MLP neurons of a small language model. Each row is named by its layer, matrix (up: input weights; down: output weights) and neuron, and shows model dimensions 80-143. Each number is 50 + 15 x the weight over its row's rms, rounded and kept within 0 to 99.
After each neuron's rows, "fires on" lists the tokens most often at its 100 highest values on Wikipedia text that the model never trained on. A number after a token or word is its count.

L6.up1003:57 59 55 47 31 65 52 68 53 55 42 37 33 45 43 54 25 68 55 69 68 13 42 61 56 32 30 34 60 72 48 49 52 28 28 46 87 76 68 73 47 62 19 70 46 54 30 51 61 58 59 47 56 31 60 47 55 63 57 23 53 49 62 44
L6.down1003:54 38 38 00 49 32 61 37 37 54 59 52 73 28 55 47 49 68 66 75 33 62 58 53 52 41 38 38 60 42 40 61 41 57 72 67 70 68 32 51 51 49 72 19 43 32 56 40 53 53 51 60 31 44 85 62 75 50 23 29 37 54 50 44
fires on: "1" 53, "2" 9

L2.up1450:27 45 42 43 59 34 26 66 62 52 88 41 60 17 58 56 33 85 51 36 48 49 62 58 44 44 34 08 40 54 41 67 44 22 82 55 59 43 39 62 41 67 28 55 17 34 50 37 37 61 32 41 23 41 51 65 90 12 72 45 51 60 76 39
L2.down1450:38 29 38 55 43 55 48 43 34 50 37 60 30 39 53 28 40 20 67 60 37 50 67 58 40 33 59 39 73 61 46 51 67 42 47 50 58 51 42 80 31 79 78 23 42 38 49 48 63 35 27 63 45 48 26 79 53 39 37 56 51 75 30 42
fires on: " record" 26, " present" 12, " list" 11, " indic" 6, " claim" 5, "present" 4

L2.up854:67 79 42 31 41 31 31 52 56 46 56 32 22 26 40 59 44 54 76 38 51 62 49 40 65 64 48 43 26 62 50 37 20 51 67 36 57 44 56 52 31 41 30 37 27 61 10 40 61 76 21 66 27 71 49 53 50 46 52 52 29 75 52 39
L2.down854:36 26 43 40 35 64 48 55 55 43 16 48 27 38 61 40 45 39 21 55 67 78 31 26 49 56 69 48 44 60 34 70 57 29 31 60 69 73 80 44 48 23 53 67 39 60 36 30 32 39 43 45 54 53 34 44 57 67 53 60 45 57 40 81
fires on: "ag" 22, " Sub" 13, "ook" 11, "ov" 8

L2.up1458:50 48 65 64 76 49 51 43 62 52 68 42 65 48 48 47 35 68 50 45 64 60 60 45 38 64 38 10 73 57 42 29 41 47 55 54 48 50 33 62 50 67 24 31 43 41 63 42 30 62 52 58 45 42 56 43 34 45 26 56 11 56 72 54
L2.down1458:69 39 52 45 56 55 49 43 90 60 58 58 64 51 78 43 27 47 76 11 41 34 72 26 35 48 45 28 60 41 37 64 39 40 54 46 46 39 47 33 73 30 63 89 53 59 52 58 68 50 32 42 44 51 53 31 48 50 32 58 49 57 22 06
fires on: " left" 16, "M" 15, " right" 7, " level" 6, " return" 5, " free" 5

L6.up430:52 62 26 48 34 39 42 57 53 52 67 38 54 56 31 48 43 38 44 39 83 56 99 71 46 50 46 34 55 60 42 44 32 53 56 55 60 58 74 46 38 19 27 36 31 45 44 31 62 58 48 27 42 64 10 27 52 33 55 60 55 57 59 45
L6.down430:30 28 74 26 81 36 27 47 49 54 51 48 68 86 38 68 52 27 47 52 48 25 47 75 43 48 53 47 50 41 53 43 58 43 48 39 71 41 46 48 49 36 42 64 43 11 59 63 41 51 74 31 43 62 59 67 56 62 48 51 55 75 33 50
fires on: "ag" 28, "ad" 9, "im" 6, "t" 5, "ig" 5

L2.up1410:38 72 59 45 59 27 46 56 28 47 35 48 45 42 63 50 33 61 53 38 53 54 56 54 39 72 53 33 49 70 35 63 48 47 41 60 74 74 39 52 94 43 48 57 38 56 51 69 66 46 48 69 19 52 34 50 33 45 43 67 64 66 60 54
L2.down1410:42 81 70 66 55 68 86 46 33 51 66 61 47 59 35 54 25 46 50 77 57 55 48 60 38 68 63 88 42 70 36 53 42 48 69 32 48 37 70 44 32 60 63 41 30 35 75 64 43 26 47 50 61 53 66 43 54 73 54 49 57 57 19 42
fires on: "er" 15, " human" 12, "ER" 8, " patient" 7, " Ro" 6, " Roche" 5

L2.up307:43 45 54 10 32 54 56 26 61 64 45 56 56 57 64 61 53 43 47 38 72 56 54 14 29 33 14 23 23 19 69 50 36 20 54 55 39 71 50 42 54 48 50 34 42 56 22 46 52 71 40 51 36 36 83 53 52 28 73 68 57 50 59 24
L2.down307:76 31 49 57 56 34 50 29 66 61 41 32 66 66 60 42 57 71 38 76 48 33 52 53 31 60 18 56 53 60 68 51 44 57 42 37 37 58 73 37 56 33 36 39 74 69 63 58 44 61 51 26 32 46 61 41 48 50 67 56 43 54 65 41
fires on: "′" 16, ":" 13, "978" 11, "m." 10, " July " 7, " October " 6

L2.up55:68 64 97 35 53 62 78 38 54 68 62 60 33 31 41 47 39 59 44 58 55 58 65 31 53 33 70 44 46 81 24 21 45 38 49 68 44 61 33 42 31 41 27 57 67 50 48 47 40 51 54 41 62 52 31 40 64 47 51 15 44 37 57 83
L2.down55:47 37 58 63 45 51 32 48 50 48 36 36 36 22 32 32 42 35 56 35 82 64 65 14 60 62 44 53 47 57 60 53 58 43 61 71 35 51 59 73 53 51 32 62 13 62 55 34 56 39 30 53 64 36 47 62 67 46 46 74 61 29 56 51
fires on: ":" 13, " con" 10, " has an" 8, " ===" 8, ": B" 7, "rad" 6

L2.up1630:34 39 41 71 64 59 54 55 71 61 61 64 33 53 27 37 39 43 58 50 43 44 27 59 43 50 29 36 62 77 52 52 34 43 57 55 71 45 50 40 66 52 60 27 54 33 72 29 53 41 61 48 41 37 46 43 71 53 61 24 68 56 80 67
L2.down1630:35 33 67 15 27 39 35 64 13 61 63 56 59 52 60 54 66 41 59 67 16 65 42 58 35 49 60 52 45 62 77 55 58 20 37 58 75 57 38 34 33 41 21 50 39 46 47 43 51 33 30 53 39 32 58 14 46 59 27 43 28 61 46 52
fires on: "ed the" 24, " with" 17, " with the" 13, "ed." 8, "ied" 6

L6.up855:28 55 47 63 80 38 40 57 57 34 43 23 34 25 53 59 40 40 32 44 42 48 40 41 55 52 46 33 58 45 66 37 62 46 51 33 48 24 50 71 47 58 23 59 48 52 48 45 62 54 60 58 32 49 71 67 66 45 31 08 41 41 56 48
L6.down855:44 59 54 60 29 57 43 46 60 54 34 33 64 53 70 60 76 54 33 52 22 40 56 31 57 38 34 47 59 26 48 84 36 50 52 40 43 56 55 30 43 60 72 42 39 14 37 32 76 54 81 42 72 58 52 57 75 58 52 52 38 47 44 33
fires on: "ly" 19, "'" 13, "y" 8, "er" 7, "ing" 6

L2.up743:55 28 37 43 29 47 20 43 71 43 54 24 32 29 18 63 44 57 39 30 49 47 37 59 71 43 23 19 35 64 34 12 82 52 66 65 63 64 68 39 60 39 47 57 42 55 69 55 49 97 57 61 62 64 75 52 81 38 52 42 38 47 66 59
L2.down743:47 30 78 32 37 51 26 41 69 00 45 52 57 64 55 53 43 57 36 42 28 51 47 34 74 67 59 54 38 58 44 39 71 31 54 63 39 45 49 46 35 71 55 56 47 68 64 80 33 66 86 61 79 61 55 48 48 53 43 60 41 36 42 15
fires on: " I" 48, " She" 15, " | I" 9, ", I" 7, " she" 5

L2.up1471:45 87 42 78 73 38 47 45 28 44 56 60 38 75 48 46 61 41 28 56 41 16 34 56 33 58 50 56 79 81 57 38 88 20 36 44 36 60 54 65 52 53 27 44 49 53 46 36 52 23 68 44 43 59 60 31 59 45 66 56 36 38 68 53
L2.down1471:47 70 55 45 38 80 44 44 58 69 66 68 40 42 47 58 49 44 94 77 60 55 47 79 55 50 45 36 32 39 75 77 36 58 57 59 30 48 65 21 41 58 45 50 58 25 40 26 53 60 54 35 49 54 58 39 38 48 50 45 60 54 71 36
fires on: "ade" 35, "ical" 8, "ious" 6, "atic" 6, "able" 5

L2.up931:36 48 61 69 49 61 33 51 67 78 41 25 42 45 20 61 51 60 21 63 57 34 28 50 28 27 26 61 65 51 48 49 59 69 49 43 60 33 74 58 61 71 54 44 40 41 44 62 39 37 54 56 34 54 60 59 48 31 99 70 61 30 52 35
L2.down931:40 73 49 62 66 56 78 54 62 64 46 27 64 64 52 55 88 49 49 59 49 33 61 57 50 33 49 71 65 65 63 56 48 40 43 58 47 32 35 38 42 71 75 75 62 51 47 60 60 36 51 58 39 52 52 63 46 40 80 61 54 52 57 18
fires on: " Al" 44, "Al" 12, " | Al" 9, " \\" 6, ", Al" 6

L2.up650:45 67 47 42 81 60 19 24 34 33 42 36 42 33 38 56 84 50 37 21 63 47 51 23 64 49 31 61 57 39 60 64 66 23 72 43 66 63 64 63 63 32 51 23 48 43 50 33 20 53 59 44 71 42 51 36 77 73 47 47 36 40 15 34
L2.down650:41 81 24 37 36 94 56 54 42 78 40 35 59 67 59 46 31 66 79 45 64 47 62 68 55 56 23 52 54 57 65 38 26 84 52 85 48 40 55 62 31 52 38 47 77 63 44 55 98 36 35 44 08 47 63 37 36 63 45 40 57 64 51 34
fires on: "." 76, "} (" 8, " (" 7, "%" 5

L2.up1759:16 52 71 49 39 44 23 38 43 21 59 55 64 26 18 42 23 33 70 53 40 53 54 57 37 76 62 11 47 47 52 42 61 61 72 54 46 54 30 62 49 42 47 22 38 77 65 39 54 69 59 92 44 21 79 81 40 30 45 27 53 42 30 60
L2.down1759:21 52 59 62 63 58 29 51 34 22 43 49 44 74 42 40 67 45 34 65 40 32 58 40 38 55 56 29 52 47 36 62 63 25 71 40 47 34 08 59 49 48 60 43 35 64 65 70 50 54 57 76 76 51 60 50 41 60 44 54 77 34 66 43
fires on: " /" 36, "/" 30, "•" 5, " //" 5, "~" 5

L2.up209:67 80 32 17 74 59 53 48 56 34 51 28 47 49 31 44 42 23 28 43 63 46 39 40 44 72 13 56 63 59 66 57 52 57 79 59 59 54 64 28 50 21 61 57 27 55 64 41 36 68 50 66 57 49 45 42 58 53 54 40 43 63 60 37
L2.down209:46 54 33 42 33 43 44 63 47 06 49 19 60 81 49 84 63 82 57 45 15 46 57 55 43 49 68 52 61 56 87 50 54 62 54 53 64 68 31 42 25 46 34 62 20 44 76 64 54 41 61 62 51 50 64 39 43 63 75 54 70 57 64 64
fires on: "\n\n" 47, ", and" 10, " =" 8

L2.up545:50 40 39 53 82 45 37 88 70 49 36 49 47 44 48 44 28 72 45 30 42 42 46 50 16 58 30 34 44 60 43 25 68 33 42 43 53 20 55 55 47 34 60 71 50 66 72 28 65 30 20 58 64 63 52 82 63 66 55 46 59 39 46 65
L2.down545:45 59 52 33 43 86 55 54 43 70 48 57 57 60 59 68 44 12 64 60 38 75 31 43 68 37 64 55 41 57 50 67 74 52 49 57 57 58 46 52 54 76 59 46 42 35 38 67 51 37 68 49 49 57 65 33 58 38 68 67 50 60 65 45
fires on: " It" 38, " You" 16, " One" 11, " it" 8, " there" 6, " foot" 5

L2.up1537:31 08 49 63 73 38 46 45 52 29 74 38 52 61 30 53 78 54 36 38 32 29 55 47 58 37 55 38 34 77 43 41 54 49 60 53 44 53 55 45 46 42 51 56 40 53 36 60 33 63 70 81 77 51 58 38 85 33 32 43 29 49 56 73
L2.down1537:39 26 49 49 52 35 44 51 55 00 46 41 43 49 40 61 65 50 50 36 14 34 48 42 64 41 61 59 35 58 59 58 53 39 71 42 56 60 61 30 49 50 40 51 44 57 51 44 38 64 92 85 60 56 57 55 94 50 45 43 36 56 54 57
fires on: "z" 61, "onn" 9, " Drake" 5

L2.up1137:19 35 16 64 54 30 43 54 32 58 57 19 42 40 65 66 67 51 58 19 38 40 37 33 63 56 40 38 65 40 37 41 50 58 70 45 78 34 40 27 25 65 47 33 46 49 42 64 54 54 43 53 33 43 52 73 47 31 78 56 50 46 38 56
L2.down1137:74 57 39 55 80 53 37 53 30 58 49 89 78 48 31 44 33 36 16 48 28 44 38 84 10 44 49 54 46 57 64 46 46 40 38 69 34 77 30 55 65 42 64 38 54 45 45 45 31 67 65 41 44 67 48 37 74 48 20 56 33 37 38 57
fires on: " by" 19, " by the" 15, ", as" 8, " which" 8, "ed by the" 7, " –" 5

L6.up1866:62 41 61 55 53 41 26 48 57 59 36 31 31 49 43 55 62 46 39 50 44 23 55 45 32 68 59 61 34 59 50 21 73 43 44 76 75 61 76 53 73 34 28 69 27 55 62 39 38 59 56 48 34 27 51 68 75 48 61 64 61 20 35 58
L6.down1866:31 65 56 55 50 70 60 56 61 65 50 53 57 46 45 28 59 67 81 56 62 56 50 67 76 66 04 43 51 45 67 49 47 47 45 45 51 57 63 40 49 30 68 61 35 53 33 61 66 26 48 59 49 56 33 42 52 75 39 47 48 72 71 35
fires on: "\n\n" 43, "." 25, "-" 11

L2.up1373:42 41 65 45 51 42 30 68 55 43 48 65 44 24 42 91 34 73 48 48 63 17 47 76 76 54 35 44 54 68 70 56 48 29 65 55 56 68 51 39 43 70 49 43 63 66 44 44 59 55 37 47 48 37 36 32 63 16 33 57 68 43 65 68
L2.down1373:55 46 83 27 53 43 36 47 46 61 76 54 45 42 47 74 55 51 65 79 17 61 52 60 35 44 42 70 72 24 25 69 61 31 31 28 33 59 55 36 60 30 55 37 42 44 57 14 53 49 42 39 22 80 46 52 46 59 38 62 56 59 60 35
fires on: " In" 29, "In" 21, "\\" 16, " due to" 11, "ering" 5, "==In" 4

L2.up448:73 68 00 74 52 34 45 37 75 52 67 29 72 44 49 53 61 47 37 30 58 22 54 28 38 64 37 45 24 80 27 37 52 37 60 52 66 48 54 44 55 22 67 56 47 75 41 60 57 64 45 62 59 39 18 44 82 62 48 40 25 47 48 44
L2.down448:47 71 30 42 43 47 54 58 64 00 51 49 39 55 50 79 35 68 71 68 71 66 53 58 12 46 57 82 62 67 46 64 58 62 36 41 36 45 36 62 42 46 52 60 46 59 54 22 73 65 29 69 10 35 55 53 44 61 40 26 47 55 53 79
fires on: "\n\n" 99

L2.up1349:48 38 47 65 31 25 32 53 77 49 72 33 56 28 29 61 64 71 33 62 60 32 25 51 35 63 49 43 21 62 42 53 42 70 64 36 81 83 55 51 59 45 25 52 80 60 57 24 34 67 78 40 70 49 29 61 59 64 60 50 47 48 52 68
L2.down1349:58 66 77 24 34 64 32 66 44 80 54 71 47 57 46 41 61 59 42 53 42 66 44 39 61 34 57 38 48 25 49 52 28 52 67 58 33 67 32 21 32 51 32 68 55 40 62 39 49 65 46 62 44 70 48 22 39 55 46 54 55 47 36 30
fires on: " she" 18, " India" 10, " I" 9, " it" 8, " US" 7

L6.up1543:38 54 52 49 52 56 44 11 48 35 50 45 48 36 58 55 69 81 00 50 52 42 20 36 55 40 49 29 44 37 59 48 38 73 48 60 77 58 70 50 35 45 50 38 53 43 43 48 26 65 62 83 43 50 69 56 49 29 48 45 44 43 63 49
L6.down1543:48 45 70 39 35 57 38 38 84 48 54 29 67 65 51 55 83 63 36 45 63 41 32 60 10 33 68 59 43 42 57 21 62 69 55 38 56 42 74 69 40 39 48 57 39 43 29 56 55 58 22 60 28 40 48 35 59 49 45 68 41 38 46 52
fires on: " N" 22, " n" 14, " | N" 10, "N" 9, ": N" 7, ", N" 7

L2.up1247:42 57 22 34 64 25 69 59 51 55 37 29 62 66 40 40 52 44 24 67 44 45 72 44 35 21 55 21 72 39 61 57 50 23 26 43 53 59 54 53 37 44 25 54 34 64 36 54 30 57 52 46 34 17 47 25 63 27 47 34 40 71 72 59
L2.down1247:62 47 84 61 34 56 50 54 53 66 33 64 69 54 39 18 59 71 80 42 94 74 53 55 64 79 03 50 54 51 82 37 19 49 31 55 40 57 53 72 25 55 59 60 45 61 63 75 56 42 60 67 73 41 30 77 52 60 61 30 22 41 70 31
fires on: " al" 26, " at" 10, " demonstr" 8, " open" 6, " in" 5

L2.up992:49 47 18 57 29 42 19 72 51 45 71 43 68 42 22 60 86 48 63 31 63 53 28 48 61 58 35 42 43 49 51 34 58 39 80 51 66 41 54 58 60 63 68 80 51 52 59 15 64 65 52 36 70 56 76 31 49 49 27 34 55 28 42 40
L2.down992:53 59 42 81 52 62 37 31 36 47 48 54 60 33 65 48 49 51 53 44 49 56 32 75 47 51 69 40 47 44 23 48 49 39 46 56 39 56 43 47 74 52 57 62 18 43 46 49 50 54 62 61 34 55 45 43 60 58 56 55 37 54 09 63
fires on: "ru" 19, "old" 18, "ear" 15, "ple" 7, " El" 4

L2.up331:34 60 28 42 51 66 62 53 84 61 59 19 52 61 23 33 34 31 42 56 50 62 62 32 52 65 47 50 51 58 41 53 32 52 34 40 35 49 25 70 56 48 53 49 51 57 47 54 69 79 26 82 12 57 53 59 55 39 72 69 53 41 66 48
L2.down331:36 59 49 59 69 44 68 32 50 37 12 60 67 77 75 43 50 65 40 58 61 28 42 59 63 57 69 57 56 38 32 61 38 68 38 49 34 14 41 45 38 41 71 26 63 73 42 51 58 40 44 70 29 45 71 59 44 36 73 49 41 50 60 47
fires on: " Al" 31, " Ber" 5, " Battle" 5, " | Al" 5, " in" 5

L2.up529:57 38 67 64 54 24 52 62 57 53 82 62 45 22 43 63 68 55 51 53 72 51 39 37 44 34 36 55 48 35 26 40 48 48 67 53 55 21 58 57 68 64 70 67 56 59 60 58 59 63 46 38 43 48 50 80 68 42 34 55 40 23 58 59
L2.down529:87 18 74 38 47 82 56 60 54 43 53 20 71 60 54 44 63 45 51 53 27 39 28 56 34 62 67 58 33 37 52 59 53 33 37 38 50 51 62 58 38 36 42 49 44 49 56 68 50 24 38 49 58 31 66 44 57 61 46 25 64 45 51 18
fires on: "ly" 47, "After" 10, "On" 9, ", after" 5, "uz" 5

L6.up656:52 57 54 72 81 63 65 37 34 36 58 55 42 13 32 41 41 44 42 48 63 33 64 43 61 57 60 47 58 51 50 40 63 34 23 46 42 34 68 53 39 47 68 59 64 39 76 44 77 76 53 64 51 39 43 81 68 60 32 40 44 32 42 53
L6.down656:50 67 41 36 42 65 62 39 73 41 43 55 29 52 61 67 43 38 60 39 35 47 60 23 60 40 47 47 27 61 46 82 33 68 08 31 25 64 35 45 55 51 51 36 48 37 44 27 57 51 39 35 37 57 70 35 73 48 25 74 34 51 46 50
fires on: "er" 43, "en" 7, "h" 5, "ol" 4, "-" 4, "ing" 4

L2.up1872:60 41 41 39 38 69 83 35 47 59 54 40 60 26 50 37 45 62 60 35 32 39 57 61 18 40 46 51 36 51 67 59 55 57 47 38 55 68 47 29 76 48 40 68 65 59 48 71 53 66 44 55 42 50 52 59 67 35 79 33 28 47 45 45
L2.down1872:72 36 49 82 57 01 35 42 64 67 71 63 34 46 47 68 43 38 25 51 55 60 40 60 74 44 62 62 16 49 90 27 43 47 34 31 60 44 22 61 50 62 35 12 58 25 36 47 59 63 58 48 71 34 61 52 49 47 44 57 80 67 56 56
fires on: "ary" 19, "ina" 15, "ive" 10, "aine" 6, "que" 5

L6.up1154:50 41 53 73 42 37 84 39 53 43 67 47 42 53 76 61 37 44 81 40 46 56 51 41 59 23 53 44 33 69 52 44 38 39 58 83 51 34 51 28 35 51 67 27 40 59 40 56 47 61 75 66 58 40 23 66 64 31 70 18 28 64 57 63
L6.down1154:58 58 59 38 21 59 55 63 46 01 32 67 31 60 17 25 46 70 61 54 47 31 53 56 23 68 99 59 50 69 69 63 46 52 37 48 47 59 57 63 56 54 45 51 54 45 76 30 43 43 47 62 44 60 71 55 36 75 54 40 62 58 60 53
fires on: "m" 38, "." 18, "is" 4, "em" 4

L6.up1296:22 32 40 46 27 40 39 76 38 66 81 63 64 48 52 71 42 61 59 40 54 30 50 34 48 41 35 47 17 50 54 39 66 21 40 69 37 36 64 53 20 89 61 51 27 63 49 56 74 52 58 49 48 48 51 47 49 58 51 45 51 47 68 27
L6.down1296:59 26 64 49 24 43 56 54 53 39 52 35 09 37 37 31 58 51 51 60 76 40 46 63 63 34 72 50 56 47 44 41 49 25 44 49 58 58 56 30 53 42 23 41 60 79 31 32 52 31 45 61 52 41 40 56 41 68 60 51 42 40 50 48
fires on: "." 40, "p" 9, "th" 7, "e" 6, "m" 5, "an" 5

L2.up1715:55 43 15 40 62 46 39 45 38 54 62 61 78 54 30 50 64 56 66 47 69 62 36 35 47 58 52 08 39 57 39 40 42 75 61 41 44 74 40 80 71 50 17 48 51 58 37 56 19 39 38 81 52 48 37 83 28 59 34 40 52 37 41 63
L2.down1715:44 37 34 47 38 54 78 66 35 57 44 60 46 60 40 51 33 61 51 70 16 33 76 19 35 51 43 68 59 28 63 54 54 41 33 55 67 34 60 38 42 43 63 54 40 31 72 47 49 49 48 44 58 64 70 33 72 61 64 69 38 49 45 55
fires on: " | L" 18, " Lakes" 15, "- L" 12, ": L" 7, " se" 6, " to" 5

L2.up312:31 58 50 43 48 34 68 52 34 52 51 11 50 23 59 37 64 39 76 40 53 67 59 67 73 64 31 57 50 62 44 58 31 28 33 42 37 43 53 57 64 58 27 50 28 68 52 31 42 39 45 38 58 43 56 25 84 34 57 70 32 56 51 49
L2.down312:63 66 61 79 35 68 60 29 31 57 86 17 59 49 49 58 30 48 33 34 71 40 46 41 58 80 00 32 34 66 47 26 42 54 44 83 74 34 65 48 00 39 43 56 49 46 40 41 64 38 52 52 53 45 84 53 40 37 66 46 30 67 56 54
fires on: "ir" 46, "ed" 16, "ire" 6, " km^{" 4, "yr" 4

L2.up117:59 36 37 56 38 36 33 47 63 35 45 53 49 68 53 49 48 59 57 36 49 25 61 74 43 59 28 23 67 26 60 23 60 40 72 31 33 50 44 51 52 52 31 32 19 52 68 54 55 76 61 72 54 28 53 42 48 46 62 11 52 46 53 44
L2.down117:26 61 05 33 71 55 48 59 53 49 73 45 25 40 35 49 47 48 54 54 46 44 65 38 35 34 52 40 36 67 13 63 35 19 49 59 57 30 57 12 37 59 52 65 86 58 69 67 52 54 57 57 21 63 62 39 57 54 52 70 39 48 44 51
fires on: "/" 43, ");" 20, "; " 20, " /" 6

L6.up1776:56 61 36 58 54 43 44 55 18 66 61 56 47 51 65 48 51 45 57 37 45 49 42 31 77 59 35 61 46 47 76 35 11 23 38 52 57 66 35 29 54 27 44 36 53 61 47 28 80 41 55 37 42 42 38 60 52 67 62 47 62 43 44 34
L6.down1776:37 44 37 50 46 47 69 39 41 58 65 40 43 51 33 50 60 56 41 78 36 33 47 28 60 48 58 46 57 78 19 55 45 53 32 43 39 50 48 55 41 39 70 78 53 56 63 35 54 61 67 51 48 30 25 37 29 54 45 73 66 69 43 42
fires on: " " 22, " with" 19, " called" 12, " known as" 8, "." 6

L6.up534:18 80 44 57 37 42 48 21 33 53 51 76 14 82 44 71 35 52 57 44 63 50 43 41 47 65 51 25 70 31 54 53 58 42 50 40 67 71 65 46 55 45 52 43 80 60 37 62 50 71 49 47 74 37 21 70 62 60 61 36 46 54 62 70
L6.down534:62 23 43 29 59 34 63 45 58 40 65 38 44 47 34 56 38 67 55 54 31 44 46 44 64 54 15 62 31 38 36 57 62 52 46 51 63 52 37 38 72 45 37 37 38 35 66 41 44 25 53 32 43 41 71 33 70 34 62 63 61 38 42 40
fires on: "1" 37, "2" 30, "R " 4

L2.up2038:46 56 84 35 58 60 65 62 32 49 30 74 68 58 20 72 47 61 33 39 48 45 33 55 39 43 28 38 61 46 67 31 41 40 41 68 53 44 53 32 76 68 29 53 67 65 62 32 63 53 53 55 80 54 50 51 68 41 55 19 43 30 70 79
L2.down2038:70 25 56 26 50 47 80 56 57 44 66 50 67 76 76 45 59 56 60 75 57 60 82 58 67 44 46 36 60 47 73 43 60 30 35 24 28 60 53 54 55 58 48 62 45 76 45 77 64 35 55 48 46 30 39 10 36 77 00 69 42 37 69 44
fires on: "-H" 18, "1" 16, " am" 11, " up" 7, "-G" 4, "-S" 4

L2.up500:40 54 63 54 45 52 42 32 23 48 74 43 45 46 41 70 46 50 53 55 33 30 19 44 63 37 48 55 64 41 54 46 67 56 56 37 67 28 44 77 48 37 46 49 61 50 55 62 61 65 66 31 47 49 27 74 57 57 43 25 62 61 70 42
L2.down500:52 48 84 44 83 48 62 51 74 34 45 50 28 72 67 59 44 24 52 27 71 40 73 60 47 51 61 84 36 47 45 66 32 44 23 59 36 68 70 48 52 64 25 84 53 35 52 42 79 42 38 52 56 53 39 63 53 50 77 69 64 51 35 41
fires on: " part" 27, " West" 16, " South" 13, " East" 12, " Central" 11

L2.up1567:26 36 47 64 38 48 34 59 38 38 52 42 51 44 41 36 51 58 72 53 57 36 57 40 50 76 53 32 38 54 46 58 48 63 72 46 61 75 47 40 58 12 58 47 21 27 53 45 55 62 18 37 64 60 20 18 63 28 73 55 70 41 43 61
L2.down1567:69 59 82 36 46 63 39 57 42 65 60 51 45 55 31 48 50 76 48 44 41 64 60 40 27 52 63 71 67 78 36 61 47 39 54 56 48 75 48 30 42 49 21 52 49 56 38 35 47 29 49 24 35 38 63 55 47 61 47 62 39 49 42 49
fires on: "ai" 15, " with" 14, " with the" 9, "ed with" 8, " German" 6, " after" 5

L2.up668:43 41 49 28 76 25 28 45 14 41 48 58 58 40 37 47 61 57 48 45 65 32 77 48 64 19 44 55 56 49 36 55 51 84 57 55 58 38 34 57 51 68 50 36 65 35 38 47 36 69 31 54 56 57 11 46 46 02 49 37 20 53 50 80
L2.down668:54 59 61 65 37 57 43 47 52 58 32 53 39 52 41 30 68 39 61 60 43 67 23 91 58 51 47 55 67 27 44 76 52 37 49 64 54 71 35 51 15 75 41 68 17 62 62 46 45 39 73 46 63 24 46 56 60 58 57 38 72 60 40 42
fires on: " family" 14, "K" 13, "yr" 10, " Program" 8, " brother" 7

L2.up777:56 52 38 55 67 13 23 36 40 49 47 46 43 45 42 74 53 54 72 40 53 60 77 26 61 51 35 57 63 38 36 48 55 55 29 71 52 42 75 36 53 28 62 56 34 22 54 41 41 63 37 57 51 16 38 30 68 38 51 25 57 44 44 69
L2.down777:51 71 14 62 51 55 31 62 44 43 38 52 61 28 64 45 43 33 65 58 23 60 45 61 87 73 56 51 61 65 52 57 59 40 55 25 35 64 42 59 47 42 67 36 57 45 52 60 62 47 60 54 60 62 62 55 52 38 57 52 39 63 45 43
fires on: " |" 51, "en" 9, ") |" 7

L2.up1766:56 55 41 65 51 46 29 42 63 32 67 59 42 44 53 23 68 74 75 38 44 32 59 62 18 67 64 40 36 70 53 42 26 33 66 65 76 44 49 44 55 57 38 70 36 51 25 40 16 49 63 39 43 33 85 46 61 26 41 32 68 42 58 36
L2.down1766:00 45 37 78 48 75 33 27 32 71 20 52 41 57 80 80 43 37 44 71 58 28 53 77 48 69 42 73 63 44 54 83 61 63 75 38 44 53 42 54 66 55 70 51 46 45 50 58 47 45 45 74 34 57 26 50 34 66 22 44 44 70 56 70
fires on: " record" 26, " list" 11, " set" 8, " see" 4, "lect" 4

L2.up250:72 66 55 54 56 42 55 58 46 32 49 40 63 42 48 44 33 50 52 58 50 64 46 37 42 34 42 65 32 41 64 38 73 72 56 58 65 30 46 45 26 28 80 27 78 68 62 45 20 54 44 51 12 51 58 66 57 37 47 50 42 45 47 48
L2.down250:34 35 59 45 46 29 25 28 57 57 36 63 65 57 61 56 68 40 14 37 41 44 39 78 46 54 73 67 38 58 48 48 51 40 37 54 46 94 53 45 56 37 67 50 54 71 44 50 45 62 54 50 61 46 61 40 37 37 60 58 51 41 16 49
fires on: " N" 23, " n" 21, " Ram" 9, " Nam" 9, " Program" 7

L2.up392:80 51 39 26 66 55 61 55 42 36 62 39 42 00 37 76 56 55 32 73 56 53 65 55 57 61 46 76 45 42 86 47 58 52 77 41 75 48 66 30 46 36 47 64 51 39 57 57 72 33 45 58 50 45 31 46 59 45 85 60 41 38 50 51
L2.down392:39 59 33 42 51 55 43 34 64 51 17 53 46 70 47 34 32 63 69 36 45 49 44 85 38 26 37 45 45 33 52 72 39 62 46 43 32 58 69 66 45 40 80 56 39 51 54 52 61 79 51 32 33 42 33 65 72 50 40 27 70 57 79 59
fires on: "====" 14, "ig" 14, "io" 10, " platform" 10, " World" 9, "'" 9